{"num_hidden_layers": 12, "hidden_size": 192, "num_attention_heads": 12, "num_key_value_heads": 12, "head_dim": 32, "intermediate_size": 1536, "vocab_size": 817, "hidden_act": "relu", "norm": "rmsnorm", "norm_place": "peri", "norm_eps": 1e-05, "positions": "rope", "rope_theta": 10000.0, "rope_fraction": 1.0, "qk_norm": false, "attn_scale": 0.177, "bias": "none", "tie_word_embeddings": false, "parallel_block": false, "extras": ["capped logits"], "init": "normal", "init_std_qkv": 0.0293, "init_std_o": 0.00423, "init_std_up": 0.0293, "init_std_down": 0.00211, "optimizer": "ademamix", "learning_rate": 0.000478, "beta1": 0.9, "weight_decay": 0.17, "lr_head": 0.00923, "max_grad_norm": 1.0, "warmup_steps": 327, "schedule": "wsd", "decay_fraction": 0.907, "decay_shape": "linear", "final_lr_fraction": 0.05, "batch_tokens": 65536, "max_seq_len": 256, "doc_mask": true, "train_tokens": 840400000, "max_steps": 12824, "dataset": "wikipedia_en"}
MLP neurons of a small language model. Each row is named by its layer, matrix (up: input weights; down: output weights) and neuron, and shows model dimensions 80-175. Each number is 500 + 25 x the weight over its row's rms, rounded and kept within 0 to 999. Numbers have three digits each.
After each neuron's rows, "fires before" lists the tokens most often just after its 100 highest values on Wikipedia text that the model never trained on.

L7.up380:559469523452523501491545514528478507495556496506518497493502459511524488524517513454503497496528480477509501501472414544508529451490531485507493532506503497536502518524502488514493519460471495482551512477505502483484490496523501484519499505495500501511531476491511507483479471548524457526
L7.down380:540506509509475536522480507511486513480475488534535526485483512482479490490502504532508523545489459466500484489468567454466480505495490535517502499512514534460522474488513445513522527497524519480512521499504515460452498547523540529495512496484519505495485509487456518493470463416459502502
fires before: "em", " ", "t", "or", "an"

L7.up437:515518523535492516490506490477495501494499519544501555543518486497509516510460501536457498504528504526473513445484510544523534477514539496504503475566492554536517491457532510498479509474504497497526476518502484477508525464512501516514496519431473535499528502482508498491520528504487470506
L7.down437:462473528498502488530486500485546528477461508527486531488496482532525533527450499492515489519497479512507476489500498543509454534502478492474484524506555531508455454526500498453469475508466508490532509478526474550467470482476524485479527485472499521474510494509538494485525491509505533498
fires before: "es", "ed", "l", "land", "ing", "ial"

L4.up1347:443471483489493523439480526512497518519519469510489510555510500512517534509513479515495518466511481463476525462537501498489515442528530519461461529488470474531491532518527530545484564514490489481495470511454497526465502498494514566484489496481500480484536498503484503513482509511510523463
L4.down1347:529515512502485515515550515499540486538481548508534489477511508533515527478528508488465493520500530485532503538475473551526530509446555469521499465493544492453554526522479493468507510492494525508499478524503545498510469527496481492506502522525482501483448517470507532505529508476520480536
fires before: ".", ",", "\n", ")", " S"

L3.up54:484483460517492536518537494511510488499524492509521495510485468495476497514493540463517449461492503541483495509493475478497529498482483467529536489462536450526471493479445478483510548452494472479509563522540500532494514487542536534482540490466500524475557458468449488488472507499524472483
L3.down54:479525467525467504504485507464486490541468511504515476519482525513508515514508545540509475491527446484499478530476450552541542515460489456500527502465501493504460532498483478432518498510551519518457517500532473506474526494485525520474526507526480486513470458478474492493468482546475551518
fires before: "i", "f", "form", "c"

L4.up699:482501491488470518500491510504471488489547492525526558474502474469472536566566526484471489465519516460491529483492472473527525459509566507474463541511498553546495498523504500510503548485507506489514510499460467541504534469508509549535526534513484481502496491540518486519527522511470501498
L4.down699:484477505479468511520558501435500515474477459505511509485539515493519528504510523479476511522478502472487510515507529534511508465497538457491462496525518491526518507451485494457497507485517485508479496469449519511518492527504460547490485512492506564522483513487473489514509448499459521481
fires before: "\n", "\n\n", "a"

L3.up854:490495524486459513468548498489480529496473479486499526501506442499483525511501566471471526524479518523505532491542470494547520492538553516467508517489512521548488486522501540483513482481463497453507478535491493485474514469508500562534505475452480479531485476482465497490491498513468477474
L3.down854:494480482491497541480563524492488539492457533481529503476539532492506511494570528442493472484512497458486504486540475510467501516503526509520518474558518524512502487531500522493519532510510497427485508497485540509494488520485478560501498485512513553487499509488485507487499493503488483491
fires before: "\n", "\n\n"

L2.up530:461502471480506482491528502503517509468511486500511496530499477543511504478492458488506522493446527543482506510567512493522456436471474538489480510491501522525469497497487536499496493506484474497480552520494546498496556510492496505472504493513548487514482499484510465530526516516480481531
L2.down530:522506469600519513510469505495522494512496493512498433483515540543472500504489481474476518483495457531476502506465511483512475499512490509500456478524501535492483451545521534492528496528520469510506445488531515466501481474488502498527542506488492516494505456475502519501483485467517504518
fires before: " ", " |", "\n", "."

L3.up175:455516482511502491459520468484475496482497521500529552467458472512491494525487458500503450491475482470501517464531497465502543498517496508540470461534504497509498504454501521533489503507520476452484524492488548487476511516504537508473499510501445496484538483462495500488508510498477488476
L3.down175:471453484487511434472510525533525469502445523497522560477507472509526461502501501455521443520509502495495518511491472536517469485510473484511471527481572489510520517504538485528520504486452492486487539521507527501481489528515518532450473498489472557495520483469494491494479486514502462485
fires before: " St", " Y", "land", " M", "l", " K"

L4.up82:500501509486500480533512514508449510499538526516512508506545463510514527475479517514491500492500485465486518452453474492500534434459534527448495512535494527486470558501535514520516554485502496481494490471517489439451521471485525535472516503478493509503522491518528504514504554548531496499
L4.down82:492525528461538466502548465552502507500464498538484507466531498485497492516515455509439552526506476517497505513520551559517519553469525482525463519484523502497473533484469523493501487536521467478535468522504495539421463545457481471501472493568478498500507484486477490494498510496470516467
fires before: "l", "land", "el", "est", "le", "ers"

L4.up1094:477454522503481474502487483515495551530522501488490519524484516514507480495526537522518523494481454523507568492520517510502473491469482528487458528487458525524482528490543502480535516519459512499490514469486531459493493505463512500510477528453525521480475509462512500540533534501540477542
L4.down1094:543489495491490493503496487488518492503459484498507479523488524481520465481481481465500500490456497511474459502536497495513481512511521512531479507547517489480462483508532510504563521467478464478505469507467484510495499448459519517459509505497554445486487473498488532522502457497500526520
fires before: " |", "et", ".", "'", "\n"

L7.up179:501525489502475496497474470475500483547492472518541501499483476512508507460510527497512473515513503523467486475519478469489499504462516490489514486462543504476441528498506487496484480480507487524514555539486444485483538464535498521507528505494472482515555480433486514482495552452517493500
L7.down179:504507535478508479499502494412529496503468492517512519523467461523527473514492516511503458499493508502494480500499422556496509535481481534491476517513522529498533490483478525488490512497529496455511504504497512509535503548521497532532498498512465514500478481439461514484499505520494501534
fires before: "i", "n", "f", "olog", "s", " the"

L7.up1239:540519525480506548525475488459478502503524500493506550528489465480553517479454525492507486479498496441542524486536523507523533497453489479506511499512472496531508502502523505518487532425496500496553505509508473519502536491493516506510462512476503508547483508462510487509499553477510573486
L7.down1239:482493499529485500508516516522468524529479439549519455512501494478526523510492471497479466557489497492466487486486525501510485509459456452497508500514503518520479472549478483526508530464500498503503477504459473502477480478520439546473524482545439532532513438516492476485472480518484518490
fires before: "es", "ous", "ed", "ia"